MLP neurons of a small language model. Each row is named by its layer, matrix (up: input weights) and neuron, and shows model dimensions 16-207. Each number is 128 + 24 x the weight over its row's rms, rounded and kept within 0 to 255. Numbers have three digits each.
After each neuron's rows, "fires after" lists the tokens most often just before its 100 highest values on Wikipedia text that the model never trained on. A number after a token or word is its count.

L4.up769:139127128141160154139146115124135117140145146158087148126109112138142134140156101127100092123127124100123093135140121149150108145161154059156108141108102162121087106123116106127124117133154158138153102157131083135125147138136106177092110126102151127120118143112124129146140118151113176133099129103105140125127100152162104105114104112109115124114161152142126148122133090119128125107136127119129144169113155103106083146084133140118128092156145145123097147130092202166145126120144125144065118148119115128139125109115116147163131129176161130148098155122130140138139161176158152129
fires after: "ro" 26, "ra" 14, "o" 13, "re" 12, ".5" 6, "ce" 4

L4.up622:094108111108160144124197119102121141134125164174111107118126149140156122166122117108138174133123181110121082119075151136166123136141111140106157099123092158104081151124151136130179142140129085128120111178102126159085097133137119146092124075087120139148147144154043124140115148129131089128130140136149057115137120113103161105116130163120108117130119128142095106129140144169082138131140146143169155080103137128121078141118135131162135087104130117147142088122106133110107151146118120151157117098102143128169124118145141105085132103129135114159080129121171098157123120124095106141
fires after: " to" 23, " S" 11, " sc" 7, " -" 6, " t" 6, " s" 5

L6.up927:122089152159087140140134111138135113129080153140123126166137118102126142152147144123118133114126109129117137119151100119176097127116093163095159181144133118122108127112148125124076081127124115104123162103157086147111128136118125103133173092146130138140141162165136137132141059176076097115115114127140133162158144104108135089136115103096150140164168144139138145121122121103093115150128127161165144112167167088135116104154096185159124132124110096100147128144164119116099115146155173108128146096119122134166128147118128187127113135154139138110079124117130146117127107109117155112
fires after: " |" 52, "n" 5, " V" 5, "is" 5, "v" 4, " W" 4

L6.up792:098117132108101135148087126142136133125117128129101131084128079134111153136136099135093111097155123161150111128143166110172094101127140157115131123175137129126112138122132118117147121151129102164133102154095115162172110119122143138140096131129169101130195100157172103100152159181131121130150078131102087112102078119119141129161133122140113156122109100128115114135124126149129158104127122147110125130110108134088100107139118086152117111172136121151145124154127177125163141085115143149163105117090129127155142136145131134135127110141149092124120095145116142100117132141127122104
fires after: " M" 21, " P" 11, " p" 10, "-" 6, " K" 4

L7.up131:131114079118097170154136130130105097171097127089144126148133146092165112147143135116121077134112107148139122087129119145152128107125139144113137112132118112108153137166139103120160142100163111126132101159118124146105126047137087113138139134113115122116134121140111157100122149129146065135162133111109124098140140125104110098154100092153178120150110113167114126137188096173125147133110135135121113085161146130145103114107134124129136101126174157110153144109144146129113186131159064161166139081110127110093150186129150105116151110124150064149112118145138176145110138158119090117
fires after: " R" 28, " G" 22, ")" 4

L6.up469:133138128121114172149108136104178134151092137145106169094112157138129149125151146130128141155137129106125099126107122123146115131131133120085146113133094123165107150160120103120148138112157109167145135145101131132163072102134127146108139147111097143115131161120069129170109103142125141137110149104118114117147128137161159157148152146146098114158162124191134109126131119133162143134179132113127138052140128107129101146115125098161133072208119136058142130129122117127115182093152081120107119111115098154145124123129135143125165103120141116124138158144080138126115138118057123168
fires after: " s" 14, " S" 11, " g" 9, " G" 8, " Sch" 5, " Ch" 4

L7.up579:089131123113106107145124101160128118146145119144134140150136100095074120120140124073109128140170127119136165134108176118126126107173084155116132124165130122079124150148121118113135121162186121157137130136163117143134121116081142105128162122119164144100162140118137159118077127144137121134168102086183111138181119106129147112159132123078112131106103139099136187151098162166089132115121158154135151133108127072140125116097131138161121099141178129132118117131141160114121119118123105119129136142105144110170144158158111104167126124080161139152103102131123141134099132138097165140
fires after: " M" 35, " N" 10, " P" 7, " V" 4, " ex" 4

L4.up762:153104079163158094162103122140137112125100175126129118108115073103119106098138124127126158126100110140124090131154133120144077145115139177135130157153109123126064123123082116142078105083137162116190114151130129119122093096091093128150113148115091092114127150101115073126120088148110141133119120123119137129104147154131113098147105134135161124170140139156152141139100084113129123108133125124156161117130161124119118129112136106145156099167122129078175127126131129134158074117150140138095150115132136158147141141137165169125139171143135128124135117123113158146106156184098153111
fires after: "ra" 32, "ry" 7, "a" 6, "ru" 5

L4.up329:143138125194096118133069124159111197123120114157130149124080143091173132132124147149107161104148132127103088151132111124169109108119103121090116111096145145107136121126080144113170127122111136140151100131140138112140124114135102132156122110133134107121154112121142110142133108133123099133147139141138118156129125100110188130119110098162121136160133105097110150121114193113114162121130164131145132143164126123140104106150131094156165142152129135096119078090134136124095134138170099155135094091117132120128158103123121112124164123128178098127145130144158091179089098132141127088
fires after: " r" 24, " R" 12, " l" 10, " d" 9, "it" 9, " sp" 7

L4.up80:135127136148153133139103105078130092127123097138129107134138103144113096138113134109142170137109114163130097131135173093136118119140151127163113152092100163144142099150103109141134084149136109160129131113148100126114114133125148138148123114081121126135108120129131167113130099148125129081136147098124114130152118085105170089110124111130115110134182141164157137132130139119122152111166140151182129132109112122115121128138152093148115121134172089096146122105110139089125140152120170121119146104106118142124161085132137153130103060149126192117144098117142142089153135159161177116
fires after: " |" 88, ";" 4

L4.up1310:140098120130154111126154119132072106135143158118081119161125139126164168143142156130133126184093148146138151133116142128153138110143078128133098123151121154090132161157160098079096158144100150167120180156153104174113101125104128159102157143114151140140107148129113133148141155131101135135129106147141068125159081134159138143101118121123142091085130121139187125129096172124111158132120129139111132105119135080130112096118138179119148151155137124126174175105159122095120146112147123132113134092130064151124132120138126148096166088120133091129099137153155136112121134120153144175
fires after: " S" 20, "S" 13, " N" 9, " s" 7, " was" 5, " \"S" 4

L4.up176:128087141131154189163122114155153149181137139120100172129092168118180121137144124134130133183148121112107068087119145137163092135159144118093116143106140136085136132107097124065146052134141156116146160151166111134135116112125133168134087147142133093111105147120121124117102103122111152114151139115122113175116124125156140123155110138088114161122126161147107147141105120119122138192111154140152164132161173097141137080108129139090121131141117101094126115172120131125123093140160154114141147102150141121125166132149129154141131143162120119150083124140111138148138090137129107115
fires after: " |" 37, " over" 6, " Go" 6, " of" 5, " for" 5, " Over" 4

L4.up1239:132133138078121162130101151118147107138145176150075129118131117113143123164141148080113113132110155153085130122116139104153150151137103058093109143110111088150136127163185122140132071132119093106093120110130110116129148116123118072122139181099119152128163099122093180129116158151137097136097129110133134140152122118103117116137102126123162114131084127137100138108149109144097149135121106166110148121127142130112096118128138175116122103116153115149162159090111170140090129130164121148149128126135133115110154117148186146108142131172155140111148120180100134107160133097137138120
fires after: "-" 43, "/" 13, "\n" 13, "|" 12, " Mac" 4, "i-" 4

L6.up798:101099129098150145074138108125188120119120160124108128148124149119155116135151152173132127108119152128116055109112124095138100157122109116134127192111123151105144126154138076133129123102123088142104116115131144176141087115129102105145136150095109138131168112072126120100114153129093101133131094098144110105131166113116135119102103121146155136159117097158088104107138133137141100121173134129153139123129139111114143114139151104138113081126108108130132144155138130097113145129149169175074106117142153124130130148079124155082106136106131111126125142163142124143121121120101111078
fires after: " b" 22, " B" 15, " g" 6, "g" 6, " w" 4, " f" 4

L4.up1244:108147064130078139161156114139175110127136122106139186173126143131129098136158084128135152121132132141134136131107132122126117140168086140148111069141083115102131169099126094090135100106122102142175100136166154146158125112096098079084163134103109137108140146112138110126129107126177062155119170149127153113181139103123121135139133100136132137088129144138100109150101131128089126117119142125146080163110127104098098133090147144125118113141125149127109161126101125123085142125123148099107098147155124135122140136133085153111157132125157158102144193118091153113112114131135146122
fires after: " to" 16, " was" 13, " is" 10, " be" 7, " and" 6, " remained" 4

L4.up117:089122126115124141122101152084116136119123139139135112177162121144130069168104119171116176140087193177121094123099134097131128122179072135102118133108104109120137130136142101122099130127115097133133133104133160149136146132140114135114173130130106127134113122100151124117127085131131134091172131107123144125149140119139154105112128083123156087112128126173154150142106145099119145140140139161155145090168157096113123076104113112136121130123122090136177099100121106131109084129128111132149129118153131165105148133137153132133145161150135112164148120128176163096142112114135144129
fires after: " |" 34, ")" 12, "%" 12, ";" 8, "C" 6, "T" 6

L6.up1129:119077102145123148141095103089183156111141119149111148101115135094112120150120123128094116111170121109135105097089141095117131094092163105130126180146116171115130128127136092144135142099189100162167107159116101118104157106113110151138149144135142124110131068127120109136097084161130121133106099100125125117126164131155135122167088131169126139155099123159093094121110119117099150095089145151110144150099177109102142153129133110153140132169106146132127140142137123118121116161107106192114100115109156133131164119100129125132159116198115115126122125133150138145138149090126114144
fires after: " on" 19, "On" 10, " 2" 7, " On" 6, " p" 5, " over" 4

L4.up929:112123133146142141090122127107104094113130144158101144101118159120119140094152107129071119149150212173103108097106123089191088138128162107103141124106149146123123121162094070112137138122152110165146122153128144109163120117125150182084128189130190091143168131087131129119111127131093111135145139121124142113107139068108140135140099132153128135156147141127110132092092123176126152120127157109142133138142152097094148113152112119128075115146106148164122098166105092134098146154164149101097126137102092123179150146157155138087122148182121134144161156135126115126109087091151129153
fires after: " on" 58, " On" 13, "On" 10, " the" 10

L7.up899:108153120146147107112127149123149134142151133193124137115119114135102150137149144127102154158148130126095135123093123132127095153156143148112110123172125114144136101141082138121110163124135149133155136115099124180143127107163117147109132137155161142139104140121131106104119112170117124106138114125129111101108140105061197090093126075134132071109146128092136119139128119111165151140112109137130105116153181104132099107133114089122122136140153101108074136138069151128131127112119156122062152089120110091092148105117124145136156146148158143143112142066146124121176119143148171150
fires after: " |" 20, " m" 15, "em" 12, "m" 6, "|---|---|---|---|---|" 6

L7.up1021:133164098159102137144117104101126100169130149155096136172132159155118084178115141127111098118132168149127121114068135107155164152124113163101143132108137151113141177156152097118150129131132123172144120140128096124121100121143157116120139112102135096142113119131138139073103112126140091105144135136124130127135116134112149135082098103094147109138126121086143109127129138098128155135134122137132136097093144101095133142104161104109122109102148158134154145121123145092108110118122118121161129098104157110133141126085181095105158137114132145131169162134136136134100131123130170100
fires after: " |" 19, "\n" 13, ":" 10, " USA" 10, "NG" 7, "-" 6

L7.up677:158085157136156112104107096114120185151129147144117140185145141096147144153141122118108084107134122130113133116153116153148106123148123119155113121132133114126095121102154129091130147109116170114113133152151096147120126074107112146140129084159149126101155165143159149067140169112114130153106147149175133139122105103130157137117055119137092112122147137179121119105158169132172132148157132127145111121144147140133091152102111118127144107130171116116144147092154133128093097116137136175130116111112099115097145111145161161075150101120124125143101101136105151115143123120138165064
fires after: " |" 32, " sp" 13, " co" 6

L6.up835:132068143112097148162121106169125113138118145120134117162073144091112112127137131103114119147129145152116102109137111137169152116132124145129126161083131139158109186118122123125067183130141145130129139143132109150128155119166129112111137107142147136075168137151144149156102128161111106157111111091145140151120089148127119100156109095147123086150125146191121150129109180129075162141111112087139137153147147130141118074108155131151103130183160113131085102098155140139113118121142139128086115127172157141093131138124126140101115154118152075109119103135150144135164135098110132096
fires after: " |" 40, "-" 8, "R" 8, "==R" 7, "." 5, "==" 4

L6.up633:148121127128103120136137138121119104093142123168131142133143138129155122136129087111116120135133133131167161129121178108109142136158146121105109105141112148128108117142074094123103138104136115142147105109128105135125127075117121098110108145144116119130164078092141141067076070121094127112114135145125139143179139113125168081160134162175157122090106135113108091087131107059124112089110152111174132117171147128109136083157115154123121141124118144119081079068137157087160098114139127120150149122100084115143164142127152143085130104150138141109114125154134173131175130131157126067
fires after: " the" 38, " his" 6, " According" 6, " 193" 5

L4.up828:125093112134112140134122133131084110117090117157127132208094127072120109112133180139149105150143132111127147177124163166147142120173114142096123124107125117108146138173146129086133124135109147131126108127132075124171138131125119161153107107088057125151149191114130148148128161136106093117133116177095117149085140131167143128155100125087073098157137140128082146145149079130149150101174125114106138121128129135104096137083127119116121122133110145099141151061144132159153140088101098121139111117111143142124149141126104114110142118087142132107159108185106148112150139104174153119
fires after: " D" 21, "R" 9, " d" 8, "E" 7, " it" 6, "ource" 4

L7.up1425:087128142125116135110112164091111130180103161145090135125102098129134128162153136157123113127127087120148123139064157106117127090124127097128142151124098125080127107167152106121108129104121081108129116177102124140105093121166134173146115141140115166156152153137117089086119140127153082142131120129087073103154105104078161174150116094143128097157104135145100145142150126121141149109167188090123091139118121105099092089075181137150137092110177156132158129145128141107118141154156140129092132141131118097144143142149140115150137121123116141132122163123117103143168112119131084117
fires after: " b" 25, " B" 20, " D" 6, "b" 6, " " 5, " d" 5

L4.up620:117116190112120118133104105123129114142091128136117127113122129112133177131145167119151140138180141133149133116131123099174106123149088159134131134142130127159143131130132138094119121157129118162089131135113100129151124121134121144142102166087136130120072149105130160132067122124091125149186083133108095082136153134169144118135137121152157082137106125136135099149149148121115135115112127140131126092153132076146116104138135087113122061170142077099138114113099120069098123171120112175126077133106114117117147100146120111105132135138125131129149151162174139126101126114122127130
fires after: " p" 19, " P" 13, " G" 8, " Z" 5, "K" 5

L4.up1100:108140082156123091147109138132133151140097169117105129134123151111120157130153125109096142106157137147136082160111128099150146113140128113107114152080144118125108149173159130187142108111142124134109107141137132167155112110107119121093132124089141139085139168148130113147134163103139118120137125114118092081160127140122158147070068116166097088124131154123119121085111165058152170158163149134098112124154126101123072114124144125097130125145127142131117133102143143087117146124155128165131124104125150120145150164129151146122189122109158120173099138152178092100121149148096106108
fires after: " Sh" 17, " S" 11, "S" 9, " s" 9, " has" 8, " Sp" 6

L4.up1102:124121132128136136159096092105135128098122125133120112165122107172135149159156124142124132105119131148141139112135134172126083162138142112159140187139119111113128105122105130092066102098126137112144116097160144137164130088130136136116096125078081146116113163096142146111125066170090144101097133062133134134140103164112139112112141139115112095128119166114186141114116133067141107117137141115120131121120117096061121110140113136076088112179110128083173114139159094148101149111125099140116127112166116180134171115125166150116143138110116172111135153150184122106143108147104116119
fires after: " the" 28, "The" 8, " an" 6, " w" 4, " n" 4, " The" 4

L4.up306:136123118090115107103149097111164086143112143168119136139082131114198131115130108121090130110109125092104158100106149106127140110150104098115078143153104142152124149189164146093120151129137073163147132114168139122142117118123127180135144143124154093162119092107096152130101092199094116117091133113109116105139157113134099114147141113132135151153126112132107123092129098075161086161136153108150126103127134086151116148110129138131101135118099143116125171149142106108102145151161137141098147125117136123135146122135109138095154113142136126121124142149097132128107078087123103116
fires after: " as" 20, " beg" 10, " under" 9, " As" 6, " on" 5

L6.up480:081121186131117141147116164116124153109164152137129114129107136148113119135127082104070131146163119108107094147109163166154118081096103099092113157135089078122121128147101101132147166121149118125158124131121142154163124138125142142120145148103125144145162144135153147164113138130112143149146129108126132134152127119165171120129149114165126110154107140134141135173152126142158105153129104132115110108142166138154117099136163093164126104140156102109131086124120138147113130109148121137149128138088139141117155151153123125125135137101154081166155154100125150164177122126174124103
fires after: " P" 33, " p" 19, " C" 7, " c" 6, "P" 4

L7.up156:091136129184151124129122142109096156118110151140119144155140165092110152122117122162137153167152110103079153140127131142161092129123111122104102136162118160088112128107044133145159151121179105185149117122113105125148119111112118115145139180131148151132114078115106141122125128180137135123155135109109115157079134134162097152136112120138102100095146105137144110137090108097127102150126167139115162095104136122096097151095091125156109112158158134101103169134138115127121093122140139150133112118134146154161131109122137155133139140187136167132126078091122167133138088129105100133
fires after: "T" 14, "ap" 9, "+" 9, "ed" 7, "at" 6, "p" 6

L4.up961:122126122113087155097123118116155156133146189115111161110144108119120114125129085131126129086095146124126106076127142131149145135101143100110111153120109113145078105136106115147104110092138112135135152075129162142114195134123138126142135138128100102097102110139093136109119095119125094132152146094087102155162117115171116129139156154119147117145175131106158123091111145114140110144142140114146155117053159138180135115166109124055156111141153131174108139155113116111092092139097173109126138154110130146120139113097119124112127148101141125136143175119104124148121109144123150113
fires after: "ch" 25, " An" 11, "le" 5, " an" 5, "v" 5, " Ch" 4

L4.up280:084116112138103100125093116106120148101152160138118139132163115125167149172130155170140075124126148142139094137122174108166116136139146113134101121166127169072141111104110046144152122138127105149140101151168108177142125114112120144049152124102124128059111156107159157117116168118159101132148089175086115114156158127129102111092115132091120124093148134101121129120075112135129114106136138100158085152165125067148096148122163123082145132128138156103131162114146108113103121107128117107156102114119119130166127158159127131092153100116109138159123163174133123123162108097125118124
fires after: " to" 18, " would" 12, " they" 9, " and" 6, " \"I" 4, " w" 4

L6.up1278:105083122142189188162145095087157130153138164136123139121112138137142152098153123139106155123134151130145088104108123154129169115136115136109097127146103144149173061146120114104148107103149137157144104120145126112151084106144124121114129170100133146118158105082110124117133128089109153155136150139135104115155087133078123138194118126163119118139173146165143085091147144103122149130113147083110160131109143107129106145190100158124124074142118131147113125153110115087124137142169117119108129081142107079099126118083130126113171144118149136112111154085165130129127125140098095094
fires after: " f" 13, " G" 10, " Gu" 8, " Ch" 8, " g" 7, " car" 6

L4.up184:153138121133091169144127125080172119126110161150099138121139127105109146137110141125090120182170208150108090105119089076129088142139146120114111159153136127110104132165096101067089116138091125156129122122119130148114119126144123170117081149113160095076161130147123131108115108131150109128148101159125101149156167087140152143099104129137168107146123143107105091111126090093124145115123142117107093131101115139130156144121105129114120094122152146049113102100135143094147103081123181113110074123130084125186154134162122144112150125124150143146157133150139127119173150099089109160
fires after: " H" 17, " Wh" 11, "m" 9, " wh" 6, " h" 5, "e" 4

L7.up735:116114129101080165123113069134115126111115149095127146122110092124142127171163137141143101133100113162135118158109100137139149120116080131169128137145121097150138129113118141137133151132134156132123155141147150160136138147124075114125170128102105106108130159079138144149125154102093090138099105117088099144153105120098140128113135122164123086116115138162136129115130100121160131115150163111095149146175125140102117113139113165123110080148151155126153148071109132073080155127129099134141115106158125114126132124114151127109128084119148061136134133122132121128115153108147145127
fires after: " g" 12, " G" 10, "g" 9, "G" 9, "pr" 6, " January" 4

L7.up1207:141108129120158117138155147113124112094138140170124153096142102135132146170118143136104113131155117132082094088134119166176103152122128144123073135147133176136090145109140120109107136129126125162158118113121088105156116120097113151137101112102110141134091162113104160143131118151124119087111111140106113144142171126125100110130121064117130095118091142139148125180161112150158172100152070142131126152124177129163101152084157113136112131135180151147134096109148156121136152098105140153136109163153134126140106131102143156133138171180134149150109113145122128132146120120148112129
fires after: "ra" 23, "a" 18, "ro" 11, "i" 7, "ia" 4, "ri" 4

L7.up1051:158122123136129104096139144139159109133125140111097127106101151076112155116116109151125142103144121097120140121112135134135126100132125118093148104111099105126132114129056135159126154075138106192149144129131134134150170112118097145123151130101137105145129118084129102118124159169135143127173163117099113151055115151130090123143122099128098146087166099126125133140112131136121138122123129138129094089077138090109103151118148118116131107132123093126124150107147141158126096136132109163110124102114095098116115166118127166145134066179106113154127121125177145165140124137161138146
fires after: "op" 18, "ap" 13, "ip" 13, "T" 11

L4.up1086:127081114164123177148154160066106123157120145133134147080133139107188199177135130138138089155130139134147058153152110128130131112107096103092121116172108129122132159157167093116185102114139107111143115122155160110116117094113093083149120116100133173111114166149131164089086105161103118161137116149110121131180141114105122124143144142116171120133118095159118109131137139136153097144102114096109111109098168127108101110111145130155142103116123132091149085109149133087132098092148104167127126091134123151131143125136141120132134136111141081132151124152152200156117170098140119127
fires after: " S" 16, " R" 15, " P" 14, " W" 7, " G" 4

L4.up347:114100135109120114146154099156159158159130119137131141139133143091157133190143111126126148121111131111144102134125141074140126149159111151109104125154121149158159106144114092098130090131145145129156123123110118138177139125124134144114194113074099167127124106102170137138108143155107120085094102142100140145131153134099111103138145103174091111143126141089101147090086129108137128128176140126169096132115122074046128113135156098107121098182100139093084136145148122136128143112122154127113102111146152174121142119103115145081121114165142142142079132160148147102161101102127156138
fires after: " the" 15, "ed" 11, " stated" 8, "'s" 7, " his" 6, " said" 4

L7.up1420:154124110106143152152101106152095156125126106107074172146142177128148091172115147091103112112164125130136106124107132144164151095165117107102113155124113129101146173134147150073114126142103107128123135136140097155106125135119090132142177152113137127178135108125106113145146117123132100156171121128133133143144116114124183114123082095114177079118113138124140123132095090125104150095107138139102116137116125098162096102119112129142143115159145118103127137141152145123140104135107143112146097148102139102127118169130164160123134103127140140128151173149153096126148099165150132120
fires after: "\n" 42, " the" 11, "|" 10, " a" 6, " an" 4

L7.up41:124125113103111116104118104079121104099155136140092115107149128141123123109126158174098118134157102127135135114120151157130100124101116143136113138112153151138149125111084110132133101111124088129144130159128115145130103140137146138087146143133153147108194128099178135112130139146162115112079135126079103121108098130103130117152082107134090094099158118133130180063121144139142148159154129130101117101114101108124132149115124086114108116153155159095135137148142150116106089154128169132134132111146109119140131145102152144129146085137143077131079155121184119156162135148104149157
fires after: " |" 28, " t" 7, " m" 6, " c" 6, "c" 5, "h" 4

L6.up497:122112181070124116114161126100135138116112161140105170162140104084133142140115099128109088104162158157131134097096132127138092147129120143119112111096091182103143095114159109121116133123163139127096172144117136177141151135117139115125167104124143114136094124096100093107126115163085120107178126169120077138154148054129140089153128121166133133088116114126134134092088113151106141122131145126129148105099146098120141114119128120131132109140135179126159142142141127114135108126178126160117087099112146160147166108148101116145142127143125126175102138109144149128104112114134136123
fires after: " the" 29, " in" 14, " for" 6, " at" 5

L4.up135:113112088140170113148106118134114109151130136138122121131143140140105140151160150136092135124162168157141103138108122138156115131153129130127096122147083140129083142145109133142123105122147104156139148118112091151105149117156148169038168139099112128138174149117128120145097160148146159135141096120146106107094143132108156084154118127143085112129121135074135126185104117048146117120122157129137098103075131117118127123076183097106121101151131153083134090121145135149097104089129116101141120113111104141159149162121150136100130142151196109148069142135126163116109132117100135109
fires after: " al" 38, " pro" 14, " Ab" 5

L6.up104:133070149127148155099143084086102124159134122115112108128087109085156068123139149159129054109131115161131109148099135092190171102139131132122171140093126157124152143121155104134128091103119106151075153111144111121138177104124113125124122125114142146139127129092102126107146079152156106158106126119141102114129123123129131130109113128102122124183148165084079164159115105134129170103129112123166121147127114082079116123079127133107129106138133132106128143134120127139155101094125150121137150137114135136165128109115142122075162094129152146109111120145145139095141145117129126090
fires after: " D" 42, " d" 6, " (D" 4, " dist" 4

L4.up1090:086128118119173117133117124103153129109127148156110113096097134134088131098126105151122142156123146137137156072126143131130121109152122104117115178121093137128107136141114141088149130138132077135168099134135143170070114137152162139138153198113164175136164085119082111102121132143137105127160100116114116114145097104138160125138138081155139132116134165158111139092086167134138187129125178121111121129095139104132118127130136105127126090131143120108103160149090128146099106134153100178125165130091120135130136125127094113124120147153151133150137119107119137189102138147111131167
fires after: " Mad" 14, "On" 11, " On" 11, " on" 8, " T" 7, " San" 4

L7.up1243:116127124128145099125124110109134101110118190132106127142120148132115096149136103136146093126116090093107155079124148084139132157162071136137124151104151132135116121180099088107130125091134130130168122142145101169166117164141101096111202139123164102128165120153092117165125154141139090186135102155138074114147122149090147106109133155084102119122132130126101104060098150130119151152185152122137108128104126140147095142133137127166118085130120096127141148147111123147109156095086140153133087119122174110103153103119138161143193122163125130137157122127121157132094145113136160117
fires after: " |" 46, " She" 5, ";" 5, "ang" 4, " was" 4

L4.up194:112130119147129151163144139116126122149101142125129145156076148106130090128124143124143170177196155140156097165103119096166121135126138112134120103134092138143115132157130108165125102150159110141123111121150127125128107101150166141121141118119112098085089074111130119133101133115112138140084089098110093155147173153113184110140139092109162101138102132140064123193112142129113161132156174151117174119105162103105118093090122107121104116125098099117139124154107135119096113121157120111158089112134184141124129092166122082079147156112123129126138091114099161146122100109163088163
fires after: " of" 24, " for" 18, " on" 12, " to" 6

L7.up1013:150139133135120115098139151089145109117110152119118132121123110108218166138142128114080158119115079125126135111138149145116098137095117071099086125130141123093096153172137136152102122128165122108123110114134126132150118116093084134112128127101170123132141110129139183087159112133121089124107112130124086128121113107136188143141083082111115134067132126109095148114138137118117121114178117106136128111188137120144132152098109157133100123119188119125110184096143120187097099072106140129136159098098099097124129110143129090124133114158110130153166153112158124146136123139128147165
fires after: "s" 33, "S" 18, "ats" 7, " S" 7, "ts" 4

L6.up867:140121132129125133122115144116153114108170125165106145113144102102128126129127109128088111154129171148098104123092146121146136166143121119112076178092090082136084108136101104127121123119164107135163119135101128108116125124133107130080155168085107131129111145080126117123121106133144112131113130124156106185131163104111156134099151096075144126135147141144122139159152171132096137087151134166149142067156143144174136106141132143116079107124158140102132125148109157104143188078133182071151147181156122150147124119102154147100128140086147128122127160139114135108159113120139141151
fires after: " an" 11, "-" 11, "h" 10, " An" 10, " a" 7, " I" 5

L4.up852:106098105130137136166122120078107163150116122152121133156130128112131112136131140140095133186146168136114157164086138151144117118163064162089119110119141153099152140118076120106125133134148094146085134129128156151149118150124137145150130109099134114132130081080142112107120131142098135130090106121098143158125155110160124124133087095150122099114122181105104126107118123122133154092141124157192155145112135119085119112128135140128123083147137135150121109153124157099146140117132092125129101155123107117138120138094123071052147151146140097173146137138145142145122143112139101130
fires after: " M" 21, " the" 19, " 20" 7, " The" 7

L4.up771:136093108147095111108128159195108142136120131109109158129112116116090156113156100130089135141177108132104109122123146132135103135133099111153132121074145145161177126109138122101136096095099154156147163118134197111136096143120160122129157127147149097094114150070145138141113093146138125131149103081102138131125139126096152116116164101135182079102149137129079114108079206124154118123138131149099118132176132109121117112132141074085144129175129144129103114145095165119092140099146135138081070105138120142120156125161146125106158114151123140152111166117150118158153142149137163099
fires after: " in" 14, "In" 12, " In" 12, " of" 9, "′" 6, "°N" 5

L6.up163:110108100134106134146145149141123104130148138167128148163168119113141099158171151121131121129137121137130135125114139131166145125125115119149131093127101161117158119160094091091101112110134154128117115208147122157085115131134117121141133120118143165153127143136111128113065127135144099162105121121112102117171142093136160137108135131148094127097098126147127127131124125096187153161146141142144109089091123104072139126108141150120114114102177171122124100132131106094113156161146116143172110096118153070131151104169156097107119133185105106127117116103151177141153138163159134091
fires after: " |" 24, " of" 21, " Ser" 6, " was" 4

L4.up856:134131094137125150144179149125113073153107181124106115134118098111132138138145129145089131083147101111115137118120122120141166111150131140129110167109104133150091119159130141101111116129140118101145118130159116125137119108109137136158143169128165161093138144133121120132106132136146113100138127122129126153117102157123084108161114155125137160151141155146108087088097142101146130121136132136174125105115156108069124063146117151128078128142100143121156157122134094116168125125150147159124119085112159159147150114144111182168129127179136124146144124099100149117088156167149131094
fires after: " |" 46, "id" 4

L6.up63:152160113112127128123113163110131099178174137148131152190091141124157099128130158134102052154154137140111098169140095151138131140123100086105151130093144117140147099141110128123087103113134149120106152097163103135127126121164121110121152105134130136149088092134138133131138086183119096155093104113141119133126098098130157174113130122126164135107137108141140186145159113163120142106143128102123161072147202145090123101130176102120144140125137147130140089096125124150140111128126091173124139107139141100087144143113162124108124131170155112161161149121133138118156094146098126105
fires after: "\n" 21, " under" 8, "′" 6, "ording" 6, "|" 5, " According" 4

L4.up32:132097126159111180125105145085134163118157125131145115147151142119140108203141139186108117133074159147096118126108149114150151130141119167110123147102093153116146161141105113114106116071117133076097123131130121149111154109118110165113138154105107113115098128121146129112137115119123127141094105151114145134155139129109167150057113116165110117121138119108085084112117121112113177087089098122135110150154148120141111104129134159090136113122106131124204085144138146096121085120118130113121175149114094126157135130087152167076165122137115137126103165166159113147139153091113110089
fires after: " H" 40, "H" 12, " h" 7, " (L" 7, " \"H" 5

L7.up1534:112116143146130116152117088143138161096106171157136173141124148142132139123154129153106101156141173123099121127152162134189161115129145137097118178150091173145126161131100129082126101134100128143146109167144068119110131110139131095138135109081120057098145138116096113094112143163127149095158144161150136111152127117087122087158098147145136115155121150100148169075154137172116134117115153156131126078162117135099105097129100135123107110138124129126103127102123133123133094159128088161138125100116134142104146118126140180099097114124141105136128118150096157133156116112103142159
fires after: "\n" 23, " sp" 9, "|" 7, " R" 4, "\"" 4, " Rele" 4

L6.up1433:145127178103126141108135101108179089099121145108117144164101136102173138127156137126110089151151130158110148090137137137160099150134196086133139145156134146124155134147098082187118100111160120124182162134133145110140126134136130092091134115095111089116123155120130132067099096137120112184123152128093144119110111128095145100132116160162134126157164113115110146122112154126124158081152164129130105139137151098140133153141084120135107114146137163167092108089140144150092136135167092102077149112143101118121140143110131199122143113109118145123155136073151115130111115121136137112
fires after: " on" 28, "On" 10, " On" 10, "|" 6

L4.up871:109132124119123159157134122143160113174093137106152123145098165140117143101113083130110116168135134113105114147098114176134115141153099080133132144073128122169167124101091130136161122071136131155109123130164131132103135125124142111114105081145122099148133102076125133107152104101110134130164115126078111158144136075083139094127119173115151087072096169131143137155075122126137119121137121129102117145120145125136122116113150077158099083158167115102124151148134106102117118082113129126106109137159083165165136146196160115142138114165147139138071127074170160116190125147149106116
fires after: " in" 27, "In" 13, " the" 6, "os" 5, " Angel" 4, " May" 4